{"n_layer": 11, "d_model": 640, "n_head": 15, "n_kv_head": 15, "head_dim": 64, "d_mlp": 1728, "vocab_size": 23769, "activation": "swiglu", "norm": "rmsnorm", "norm_place": "pre", "norm_eps": 1e-05, "positions": "learned+rope", "rope_base": 10000.0, "rope_fraction": 1.0, "qk_norm": false, "attn_scale": 0.125, "bias": "none", "tie_embeddings": false, "parallel_block": false, "init": "normal", "init_std_qkv": 0.0214, "init_std_o": 0.00456, "init_std_up": 0.0214, "init_std_down": 0.00456, "init_out_by_depth": true, "optimizer": "adamw", "lr": 0.000747, "lr_mult_up": 0.971, "beta1": 0.95, "beta2": 0.95, "lr_head": 0.033, "grad_clip": 1.0, "warmup_steps": 259, "schedule": "wsd", "decay_fraction": 1.0, "decay_shape": "pow", "final_lr_fraction": 0.02, "batch_tokens": 131072, "seq_len": 512, "doc_mask": true, "train_tokens": 630100000, "steps": 4808, "dataset": "wikipedia_en"}
MLP neurons of a small language model. Each row is named by its layer, matrix (down: output weights) and neuron, and shows model dimensions 490-617. Each number is 50 + 15 x the weight over its row's rms, rounded and kept within 0 to 99. A neuron's up and down rows have the sign that makes its largest values positive.
After each neuron's rows is what it responds to, as a language model described it from the Wikipedia text at the highest values.

L5.down1639:46 78 77 21 56 52 47 57 69 57 56 70 48 61 71 67 31 61 45 70 29 67 38 46 37 72 44 44 08 51 61 67 30 64 48 41 59 77 29 37 61 59 65 43 56 39 63 45 56 23 41 15 37 49 52 41 32 59 65 62 61 51 69 66 62 52 41 54 23 53 74 72 79 53 33 75 41 53 57 56 44 50 28 69 59 50 46 55 82 55 34 58 27 62 43 46 16 62 36 44 58 40 68 46 31 68 53 53 57 56 22 38 63 40 30 45 35 77 57 35 36 61 35 49 42 37 49 50
Description: Titles and political entities. Title or polity nouns that precede a proper name or "of" phrase, mostly in history text: Duke of, Duchy of, Baron, King of, family.

L3.down516:39 55 53 63 51 65 63 75 40 70 67 47 57 74 63 39 38 53 22 52 54 48 34 51 53 54 39 46 40 87 63 94 63 67 55 36 21 74 51 43 23 55 53 30 49 54 32 33 67 60 49 68 35 46 58 51 45 39 35 43 25 43 56 21 46 54 76 74 68 58 34 55 47 30 00 35 52 57 67 54 62 41 48 65 53 58 45 42 56 55 54 63 56 36 65 40 53 65 40 38 58 60 66 63 46 65 76 37 36 45 31 45 54 62 52 43 62 59 64 39 07 49 34 42 66 23 55 41
Description: Coordinating "and" joins. Mostly " and" linking two nouns in a noun phrase or heading, as in arts and sciences, choir and organ; also comma splits and table-cell gaps.

L3.down1711:40 52 52 36 17 34 46 35 37 79 56 51 31 37 42 43 41 61 43 47 32 51 49 59 61 34 63 78 64 66 54 46 64 76 37 33 30 48 23 54 35 26 35 44 43 41 60 40 79 27 41 55 37 60 24 57 47 45 66 14 31 49 56 37 39 48 28 38 64 71 46 43 30 48 16 43 73 56 62 64 47 45 59 92 56 40 35 50 57 11 47 51 62 45 46 53 54 43 57 44 39 51 23 84 50 29 46 53 52 50 68 44 64 34 57 66 44 39 31 69 46 36 47 20 04 69 60 60
Description: Mid-word "-are/-ache/-ere" fragments. Word-piece tokens ending in silent-looking "e" (are, ache, ere, che, ille), inside rare words or foreign names: Bareilly, Iordache, trachea.

L4.down770:45 87 57 55 47 40 46 47 46 55 54 39 60 63 34 77 37 44 80 80 51 41 80 35 63 34 57 39 87 40 76 33 47 30 41 75 41 59 61 37 51 47 53 24 25 42 67 17 59 65 41 74 32 53 61 35 53 72 79 39 59 70 54 70 26 50 25 42 57 45 49 49 61 45 46 50 45 46 81 58 46 59 44 41 54 42 29 45 49 37 40 31 54 67 52 40 44 68 39 65 47 01 51 48 89 48 47 34 51 56 59 15 47 51 51 93 42 34 34 47 30 46 75 52 59 64 59 52
Description: Mid-word name fragments. Word pieces inside compound or foreign proper names, especially the capital letter after a hyphen or dash, e.g. Trek–Segafredo, Wu-Tang, Chopra.

L3.down838:47 40 86 57 47 62 49 55 56 72 74 56 66 58 32 65 42 53 44 24 52 40 61 51 41 37 45 49 49 69 69 14 69 85 37 63 43 60 55 43 50 57 42 35 55 39 53 21 36 63 56 34 51 44 43 70 39 42 64 57 51 38 45 51 53 76 32 76 62 18 86 75 52 76 28 56 23 32 59 55 46 59 46 58 36 48 67 43 69 60 41 49 39 38 57 38 25 49 26 43 40 36 57 47 62 49 33 47 30 31 48 61 65 47 65 73 60 30 55 58 48 74 24 43 54 75 45 52
Description: Time-reference anaphora "that". Fires on "that" pointing back to an earlier time, event or place in narrative prose (after that, at that point, during that period); also month names and career-stage words like debut, end of his.

L4.down1061:44 38 43 65 56 51 33 48 44 82 42 45 29 67 62 40 71 23 68 57 51 15 40 39 52 52 38 53 36 59 65 55 51 68 24 64 65 35 63 54 51 63 38 32 54 62 56 37 55 46 59 55 51 49 52 65 73 34 49 21 49 44 60 66 49 33 46 22 49 04 37 57 54 43 26 56 50 64 71 33 73 67 56 68 47 55 36 65 40 45 82 79 51 45 19 33 46 60 45 52 44 63 46 41 49 49 55 37 45 13 63 14 57 38 30 48 53 51 37 60 71 40 45 45 43 53 62 51
Description: Mid-name pieces and table separators. Middle word pieces of uncommon personal or place names in lists and tables (Z-ee, Kouy-ate, Gonz-ale-z), plus pipe separators between numeric cells and ISBN digit groups.

L5.down452:64 73 60 36 62 74 64 66 25 46 44 62 35 21 47 67 74 43 71 59 59 71 30 73 45 71 52 58 20 50 85 78 62 32 41 29 44 49 39 60 27 63 60 47 66 77 59 56 52 62 26 40 58 38 45 51 59 42 69 45 80 76 34 64 56 34 41 56 22 41 55 39 18 33 42 41 56 58 44 55 58 61 38 39 51 46 57 46 69 35 22 32 54 57 51 59 69 54 71 38 40 64 42 47 09 56 38 59 48 63 30 49 54 70 66 46 38 62 74 57 07 42 43 55 31 70 54 40
Description: Place-name hierarchy connectors. Tokens right after a place name that lead to a larger region, such as the comma before a country, in the, County, or a table cell break.

L3.down778:44 37 47 51 61 56 47 51 42 47 52 15 40 44 48 34 64 56 37 42 22 69 46 56 48 60 57 41 54 52 42 53 48 35 43 36 53 40 72 42 46 64 72 35 76 69 34 54 26 54 47 50 44 81 53 79 47 62 58 49 66 42 63 34 52 40 75 39 60 46 49 49 60 44 49 31 44 62 63 58 26 34 59 69 34 24 61 86 29 43 48 45 24 36 47 52 56 56 37 73 49 58 41 66 79 35 76 32 35 60 42 49 47 40 37 38 33 51 32 40 81 48 32 35 41 81 70 49
Description: Closing heading markers. Closing == or === markers that end a wiki section heading, such as ===Notable alumni===, == Legislative history ==; occasionally numbers inside headings or table cells.

L5.down86:56 53 54 78 10 74 90 38 52 56 56 52 17 66 51 32 51 53 63 61 32 78 43 66 71 17 47 45 56 57 50 38 30 46 59 47 45 20 44 46 66 78 59 67 59 45 35 54 64 61 76 34 55 44 18 35 49 60 70 76 34 24 30 64 73 29 54 23 35 64 40 55 56 65 25 60 42 49 36 61 47 33 48 45 65 33 69 57 60 48 63 45 55 42 53 63 78 56 45 37 43 49 57 42 68 36 66 63 63 55 42 61 40 41 68 39 62 51 13 50 65 34 31 18 39 44 68 81
Description: Mid-word continuation pieces. Second word pieces inside names and words, often after an initial L/l or Al (l-an-terns, Al-an, L-w-ów) or a hyphen (Douglas-Home, Austria-Hungary).

L5.down48:60 54 64 47 45 57 38 60 73 58 57 58 33 47 62 34 46 67 47 45 42 69 44 48 71 16 45 52 80 42 57 20 70 63 55 47 32 49 69 58 66 62 31 59 65 55 24 38 50 44 41 53 28 46 66 59 74 58 62 71 44 71 40 60 66 73 30 59 55 38 67 55 79 47 28 55 51 70 35 59 71 48 61 45 57 76 40 25 51 51 75 68 64 40 66 54 50 36 37 59 47 71 45 53 37 67 37 54 34 75 66 47 53 21 48 28 51 51 56 67 37 41 31 35 21 51 30 61
Description: List final conjunction. The conjunction or comma that closes a list ("and", "or", ", and"), plus commas between items, e.g. "mollusks, and", "weather or".

L4.down700:75 56 57 45 48 57 39 71 46 64 53 60 85 42 50 78 63 20 40 32 99 48 55 34 37 48 26 23 51 59 45 53 26 36 20 53 61 43 65 57 48 23 30 62 42 34 51 34 50 54 49 55 55 49 69 67 60 68 48 46 61 44 58 66 38 24 56 46 59 49 66 42 62 51 47 56 46 67 80 40 60 49 65 23 29 45 49 58 42 59 65 46 55 14 72 19 60 43 51 49 43 59 51 25 44 56 51 53 22 37 30 43 70 35 55 67 49 65 50 68 62 35 51 41 20 57 49 55
Description: Prepositional that/which. Mostly that or which right after a preposition, pointing back to an earlier noun, as in from which, at that point, since that time; a few miscellaneous nouns also fire.

L3.down702:66 59 39 40 55 66 39 64 58 48 13 59 48 58 54 38 42 55 57 55 45 56 32 45 51 33 69 57 51 67 61 35 45 74 50 53 53 63 59 45 54 37 56 81 72 27 49 63 85 46 52 47 43 61 46 47 48 39 54 49 29 38 55 41 64 86 42 27 61 88 35 67 53 36 49 69 50 40 45 19 39 43 41 25 41 47 46 33 31 61 63 52 91 51 39 61 49 68 35 42 71 50 33 66 52 58 64 52 45 61 59 28 31 38 42 62 31 40 43 60 13 53 39 39 75 42 35 60
Description: Opening quotes and prefixes. Opening single or curly quote marks before a quoted name or term (‘Rich. Beard’, 'stars', d'honneur), plus word-initial prefixes like un-, non-, counter- and table pipes.

L5.down1640:38 61 66 66 62 17 69 50 49 45 53 68 55 88 43 32 50 56 31 42 31 56 47 40 44 37 65 69 49 42 34 58 42 53 56 70 63 61 30 43 63 61 56 69 35 58 56 60 39 64 39 64 68 20 40 70 42 67 43 51 77 53 51 44 57 71 44 60 63 48 51 48 69 45 65 54 57 67 51 34 23 56 60 31 38 75 49 22 56 39 41 55 13 55 34 61 60 47 53 58 75 31 40 76 34 59 54 43 50 56 28 53 43 59 64 51 77 53 46 28 32 60 27 56 48 47 46 47
Description: Stat-table cell separators. Pipe or semicolon separators and digits in numeric stats tables, mostly right after a row's total column (e.g. 29 | 8, 31; 14), plus scattered word-piece noise.

L3.down177:45 68 48 15 73 33 46 45 65 50 14 45 52 40 13 68 66 54 47 62 36 63 52 60 42 59 45 69 64 40 47 88 42 51 42 43 49 23 39 42 42 58 53 39 41 43 51 67 43 62 33 21 49 33 54 26 23 34 58 50 49 46 39 61 51 47 42 45 36 62 44 63 46 23 37 35 45 43 51 54 25 41 53 61 66 65 49 64 47 58 65 23 42 21 42 42 45 38 42 43 69 76 74 39 15 26 29 50 56 34 44 22 45 70 53 43 46 42 69 13 43 40 31 28 62 37 31 53
Description: Junctions between name parts. Seams joining two parts: hyphen or en-dash compound names (Bethune–Cookman, Boyd-Carpenter), linking words like from, to, and, and paragraph breaks before headings.

L4.down175:38 48 55 85 56 51 54 43 38 32 65 31 32 42 64 51 36 70 17 48 36 37 41 29 60 51 63 57 56 72 27 27 61 71 65 46 47 94 43 45 65 59 66 44 23 15 75 57 39 38 82 56 41 73 49 29 67 56 29 54 31 37 50 03 40 48 38 34 46 69 52 59 09 70 64 41 66 47 59 47 76 50 81 43 53 47 40 65 47 32 69 29 31 72 52 55 32 57 62 40 52 66 50 24 51 28 57 59 62 56 46 52 49 59 40 57 73 40 42 50 51 80 26 36 42 54 38 55
Description: Wiki markup and structure tokens. Mostly closing === of subsection headings (Theatre===), numeric table cells, year ranges like 1846–1911, and parentheses opening before capitals, e.g. (L)evin.

L4.down1134:57 35 53 75 35 62 32 45 61 77 55 50 31 39 54 34 31 71 50 50 73 58 52 62 61 64 43 40 43 61 49 53 40 35 37 50 51 60 72 57 19 33 33 24 78 31 36 54 45 56 67 33 46 49 67 75 35 43 57 65 41 56 47 44 41 41 38 22 59 80 65 43 49 27 58 57 50 60 60 69 50 46 46 45 69 59 59 46 49 33 51 36 32 44 51 41 47 38 44 44 58 71 63 55 65 47 44 37 51 50 32 48 46 44 48 26 51 42 69 65 53 31 49 54 49 39 62 79
Description: Passive verb chain filler. Words between a form of be (was, are, is, can be) and the coming participle or predicate, e.g. eventually, later, made, subsequently, ever.

L5.down3:32 46 60 29 56 53 50 47 23 58 51 49 76 47 39 70 63 64 56 77 46 37 39 26 62 78 49 60 21 53 53 46 53 41 30 53 53 53 47 44 52 56 52 37 31 43 60 54 46 62 55 73 57 53 48 68 55 37 68 59 47 57 44 39 39 70 68 63 52 55 58 51 38 24 30 54 49 65 54 22 73 61 72 73 57 66 60 42 48 41 50 65 58 53 72 45 32 42 65 52 34 32 49 48 66 63 65 56 41 66 47 29 56 74 61 42 14 53 42 36 35 61 28 39 75 34 50 14
Description: Indefinite article "a". The indefinite article "a" in running prose, often fused with a preceding word or comma (", a", "is a", "as a"), plus stray word-piece fragments like "ch" in porch.

L5.down1201:49 66 68 44 60 47 46 43 41 50 36 50 51 49 41 26 38 41 60 51 21 52 65 56 74 37 55 47 28 61 89 38 54 34 53 41 50 37 53 36 39 37 35 48 74 34 33 39 43 50 47 48 49 41 44 70 70 34 54 89 70 37 69 68 46 48 43 68 47 30 67 32 61 56 58 40 19 42 57 58 37 52 59 43 57 66 57 50 36 45 56 46 51 76 34 35 46 60 49 67 37 49 21 55 70 66 48 41 37 69 27 60 63 58 72 59 55 48 75 80 50 32 61 48 52 48 34 99
Description: Table pipes and word-pieces. Fires on pipe separators right after a digit in sports or election results tables (1 | 5), and on mid-word pieces of rare or foreign words (del-iv-eries, H-iber-nians, Narnho-fer).

L4.down568:58 47 50 37 74 57 73 54 70 37 65 39 76 46 55 36 52 38 33 53 25 38 70 34 67 58 62 69 48 71 53 60 36 25 67 51 52 71 27 41 77 42 43 61 53 60 46 63 51 63 68 44 37 60 59 57 56 51 47 40 55 51 34 42 43 71 35 54 34 70 40 44 74 62 46 60 47 53 58 57 29 51 29 67 53 57 25 56 57 29 35 27 72 64 34 41 44 69 77 72 52 48 57 35 34 54 82 48 45 40 31 52 59 44 38 43 43 27 50 31 74 44 57 15 61 23 36 69
Description: Names in headings, tables and references. Final pieces of proper names or titles in Wikipedia headings, table cells and bibliography entries, e.g. Thirumangalyam, Mount Lawley, "Cornell University Press, 2009".

L3.down895:50 81 45 61 75 51 68 49 50 34 63 62 29 55 39 38 68 59 43 39 75 67 52 51 39 60 49 58 35 49 53 77 67 66 60 36 63 52 60 17 41 45 54 49 64 71 54 55 42 56 26 61 65 54 20 58 64 78 50 31 78 26 79 25 48 45 49 61 60 49 27 61 64 30 41 37 63 56 48 52 59 62 42 40 50 58 67 59 44 35 25 60 48 38 56 61 60 38 52 47 36 51 56 57 79 49 71 46 53 47 43 35 53 65 39 89 39 27 71 10 32 45 53 51 77 39 46 51
Description: Paragraph break tokens. Double line breaks ending a paragraph, caption or code output in encyclopedic text, before a heading or new paragraph; occasionally mid-sentence with the.

L5.down1541:70 37 58 74 59 78 59 50 56 69 45 76 72 64 62 35 27 47 45 56 36 21 47 57 44 71 41 24 25 38 51 46 68 49 58 65 71 59 50 60 35 36 39 38 71 65 35 31 21 39 63 38 48 50 46 39 43 65 61 37 49 49 50 79 60 80 44 53 71 43 55 84 59 35 77 52 58 72 44 47 27 40 49 48 50 47 77 40 27 49 42 46 51 35 64 48 53 56 61 39 77 53 48 52 51 67 51 58 27 53 41 28 42 33 85 60 65 69 58 46 31 41 25 31 30 36 60 39
Description: Hedging adverbs and word endings. Adverbs and word-final pieces just after a subject or is/was, before the main predicate, such as certain-ly, are often, currently, likely to be.

L5.down1139:43 55 37 35 68 84 46 14 82 56 33 39 68 67 19 51 50 48 72 66 62 35 62 35 54 58 70 55 65 52 37 58 65 51 68 32 52 59 42 38 44 28 49 45 29 35 59 64 40 59 41 56 43 47 46 46 54 47 55 20 69 55 42 46 47 67 61 46 47 44 66 64 46 55 48 51 50 65 35 35 53 54 44 44 29 47 64 62 19 56 66 40 34 59 39 29 66 55 67 38 61 28 63 42 29 55 56 18 53 77 58 60 67 51 79 22 72 25 53 45 64 70 68 56 47 55 39 34
Description: Section heading closers. Closing ==, ===, or ==== markers ending Wikipedia section headings such as ==Government==, ===Cast===, == Origin ==, plus a few mid-name pieces (Church·ill, At·ene·o).

L5.down476:67 45 69 44 44 51 61 59 56 69 53 67 48 41 60 72 29 45 30 42 29 26 29 50 69 19 48 28 39 27 46 36 25 45 50 29 52 71 84 51 65 69 59 48 47 44 33 08 71 81 49 15 57 64 67 39 35 74 55 23 36 34 50 47 35 37 32 38 78 41 45 60 15 55 54 86 43 38 48 50 33 52 55 27 57 51 69 74 35 68 50 51 46 69 36 59 73 39 76 46 43 19 80 27 52 70 33 51 51 40 25 46 32 41 52 58 34 47 31 58 36 27 36 57 40 36 48 58
Description: Anaphoric that/this, year digits. Demonstrative that or this pointing back to an earlier time or thing (during that period, later that night), plus the leading 2 of years after month names.

L3.down801:72 38 57 56 39 70 49 61 80 46 78 64 52 69 49 47 39 56 49 46 73 60 57 70 41 38 19 25 48 50 38 60 22 38 67 44 52 54 33 64 35 33 65 50 37 57 39 65 54 51 59 35 53 60 62 38 53 15 46 58 65 29 66 37 09 40 36 49 35 57 38 43 64 31 49 58 42 61 48 10 63 54 59 68 45 41 64 77 53 34 51 42 27 24 44 30 47 32 47 76 27 42 30 59 60 43 14 75 56 78 68 56 46 52 48 37 29 47 35 62 56 47 38 31 64 65 94 65
Description: Table vote-count numbers. Number tokens in table cells, mainly candidate vote counts in election results (626, 383, 941), plus sports stats; also a weaker group of word-start pieces like fl, sp, dec.

L4.down1181:82 44 68 45 22 35 39 42 43 52 62 41 44 26 62 58 34 31 81 60 83 34 59 65 74 64 56 53 61 49 72 53 61 67 46 47 63 50 43 59 61 74 56 55 69 53 64 45 40 45 36 48 42 43 41 59 49 40 60 37 70 64 52 39 68 21 54 29 54 55 68 65 46 32 23 50 49 37 53 59 31 35 21 47 55 50 64 64 45 38 70 39 53 50 06 23 61 40 40 86 56 50 36 75 93 68 42 51 30 56 64 20 50 46 46 63 53 68 63 64 56 67 59 69 67 43 34 46
Description: Kinship nouns, name fragments. Kinship nouns in biographies (family, daughter, cousin, god-mother, his father), plus mid-name fragments (K-ost-as, B-ust-amante) and "one of the".

L4.down1038:42 69 49 38 72 48 63 40 49 65 58 52 37 42 55 43 48 63 07 35 91 56 62 63 39 46 54 63 40 50 40 55 24 38 66 75 40 57 47 42 55 40 61 53 60 44 42 54 58 38 37 49 89 33 33 65 68 43 65 40 70 36 38 70 52 70 48 54 49 58 47 58 49 37 22 50 51 39 31 44 47 58 58 52 42 52 62 60 28 51 44 56 31 71 53 65 75 59 46 58 42 62 55 38 45 56 31 57 77 68 72 45 51 40 27 75 43 71 42 38 53 59 26 54 42 69 39 41
Description: Number continuation digits. Digit pieces completing a number after a decimal point or comma, mostly in Wikipedia tables and statistics, e.g. 54.30%, $35,046, 250,000; also scattered other words.

L3.down936:01 67 53 58 77 45 54 46 63 72 76 49 45 43 27 48 63 41 16 44 43 54 67 71 33 55 52 68 34 44 48 50 39 56 41 51 61 75 70 28 30 19 74 46 34 49 51 45 44 41 68 39 36 48 72 44 63 28 26 48 29 82 60 41 52 69 56 60 47 55 52 44 42 48 86 34 46 18 41 25 68 71 26 46 63 47 56 52 41 36 30 56 25 58 50 34 67 67 32 49 34 61 41 47 13 49 49 38 15 66 37 45 29 75 63 50 57 53 57 34 54 29 50 71 32 45 39 47
Description: Citation and abbreviation periods. Periods closing years or editor abbreviations in bibliography entries, like (2001). or eds., plus abbreviation dots (a.k.a., Mr., Ky.) and split word starts like r in raw.

L5.down36:40 84 40 71 46 65 44 38 33 71 49 53 56 70 44 48 65 41 45 47 02 69 41 41 26 50 51 48 71 49 64 63 41 19 64 90 45 42 49 71 62 56 33 45 54 26 75 06 32 49 53 33 29 56 56 65 49 60 56 66 39 46 85 37 60 63 34 71 45 34 40 52 65 59 47 43 41 60 28 57 49 77 44 46 68 57 30 40 53 47 74 58 52 58 67 47 64 64 51 47 67 49 65 41 61 47 42 69 04 76 29 52 70 66 42 68 41 50 47 58 59 99 38 52 30 42 72 68
Description: Completion of split units. The second piece of a split unit: digits after a decimal point or colon in table cells (17:00, 14.6, 60.31) and later word pieces of names (Tahoe, Barenboim, Longfellow).

L4.down788:41 56 27 52 50 40 44 61 79 79 39 45 48 51 44 56 38 69 64 50 48 53 46 47 63 40 54 74 41 53 21 58 34 56 30 63 23 31 41 48 44 77 50 48 46 46 36 44 30 68 62 47 57 55 41 43 25 52 45 71 45 75 31 25 69 82 42 40 62 92 40 75 36 68 11 51 48 56 40 38 37 43 63 78 45 39 55 20 37 68 41 55 36 38 51 20 45 38 52 35 46 56 70 59 48 46 38 22 44 43 47 42 58 32 48 31 45 38 55 63 45 46 62 31 49 42 37 71
Description: List item onsets. Word or number tokens opening a new item after a comma or table bar, such as industrial, Don(ny), exhibitions, and coordinate seconds; weaker cases are scattered mid-sentence nouns.

L3.down1328:56 55 44 55 57 63 22 46 33 70 36 78 63 52 23 75 58 43 52 55 52 54 50 59 48 43 50 58 48 44 42 41 38 42 53 27 34 64 52 59 24 59 53 80 11 48 48 42 45 44 43 20 36 58 64 41 54 57 34 50 56 68 44 42 58 13 44 74 52 55 45 19 57 34 31 54 62 40 51 32 51 49 50 42 52 85 57 43 80 35 49 52 43 03 50 47 43 60 60 41 51 46 42 50 41 42 43 66 84 53 59 72 46 54 87 36 80 58 52 84 71 37 55 69 45 70 60 41
Description: Motion toward destinations. Prepositions and motion verbs that point to a destination or place, such as across, towards, moving to, through to the, plus scattered word pieces inside place and proper names.

L5.down722:37 50 56 67 29 44 39 63 62 54 44 37 54 25 29 43 33 70 46 68 69 51 55 34 48 36 66 52 61 49 53 47 59 58 47 73 71 64 14 35 54 51 39 55 62 49 55 58 63 46 41 63 53 66 49 35 39 65 60 49 22 44 27 45 43 44 45 29 62 68 58 26 52 35 52 60 03 29 09 23 56 38 47 64 44 43 80 35 24 63 52 58 63 36 53 44 56 29 55 41 60 58 45 53 53 76 33 34 63 91 51 93 61 76 42 56 53 69 54 81 55 42 25 35 39 47 70 53
Description: Closing delimiters of spans. Closing quotation marks after nicknames in names (Tony "Duke" Evers, "Devilfish") and quoted titles; also closing parentheses, table pipes, and word-final pieces.

L3.down1092:55 58 50 66 69 41 48 75 49 55 54 30 45 49 55 49 45 53 24 42 67 68 63 50 69 62 62 64 67 62 54 51 42 49 30 55 32 35 69 51 59 51 61 53 43 66 33 63 69 52 56 64 60 39 52 57 21 48 37 51 63 65 48 56 37 72 55 65 58 43 56 28 88 39 49 36 59 47 49 52 27 70 45 68 41 63 56 67 22 78 57 54 24 29 43 18 07 88 43 61 24 70 44 31 74 55 71 55 42 53 45 37 48 40 52 73 29 45 62 37 18 50 40 35 16 70 54 48
Description: Decimal digits after point. Digits right after a decimal point in numeric table cells, mainly election-result vote percentages (54.2%, 95.92%), also stats and areas (8.4, 44.7).

L4.down1381:71 33 37 60 56 56 53 42 45 58 54 59 66 60 65 53 79 55 27 69 99 46 36 29 25 65 46 52 68 45 49 62 68 65 71 36 53 43 26 66 24 41 68 41 54 38 53 73 68 37 53 45 40 36 56 36 76 49 13 46 26 58 70 28 58 60 54 41 66 45 49 62 44 63 70 56 58 43 43 58 49 35 27 46 55 62 45 48 66 82 42 42 51 67 45 28 29 45 23 54 51 28 78 19 51 71 57 50 86 57 60 38 45 55 63 50 52 45 58 61 39 47 44 52 74 74 71 44
Description: Table breaks and sl-. Fires on blank lines and pipe separators ending sports statistics tables or formulas, and on word-start pieces like sl in slash, slab.

L4.down1251:55 73 48 64 34 65 53 21 50 29 68 50 27 60 57 57 59 62 45 56 06 88 44 32 62 54 50 37 80 41 63 71 49 32 38 57 44 46 36 40 71 70 59 54 35 47 69 53 58 45 37 79 46 26 53 31 48 50 56 41 36 36 59 74 27 55 53 72 57 41 56 22 18 46 34 56 52 53 59 49 22 43 44 59 67 50 41 09 67 23 27 31 40 63 72 54 63 42 48 51 67 67 29 75 58 34 47 33 55 50 72 38 44 38 51 46 30 69 73 37 36 54 51 36 64 34 53 45
Description: Name-interrupting punctuation. Mainly closing quotes or brackets after a nickname or maiden name, before the surname (Dave "Devilfish" Ulliott); weaker: table cells preceding names.

L4.down278:44 39 60 62 66 38 49 50 81 24 56 33 33 39 44 40 48 74 30 68 70 59 62 45 41 40 65 62 73 58 59 27 61 61 42 33 44 44 45 33 71 16 50 52 44 36 37 66 48 73 52 25 21 74 56 34 43 61 35 69 40 67 23 27 35 70 63 43 83 70 43 57 54 54 58 54 43 43 50 66 60 59 25 54 40 68 36 44 60 87 56 37 61 82 80 50 57 75 55 36 30 34 42 42 41 44 49 77 11 53 32 46 47 42 35 53 44 74 56 61 57 74 47 55 36 47 86 38
Description: Numeric table cells. Numbers opening a new cell in Wikipedia tables, especially vote counts after a party or candidate (824, 746, 171), plus times and scores; weaker on word-ending pieces (-ian, -ately) and articles in prose.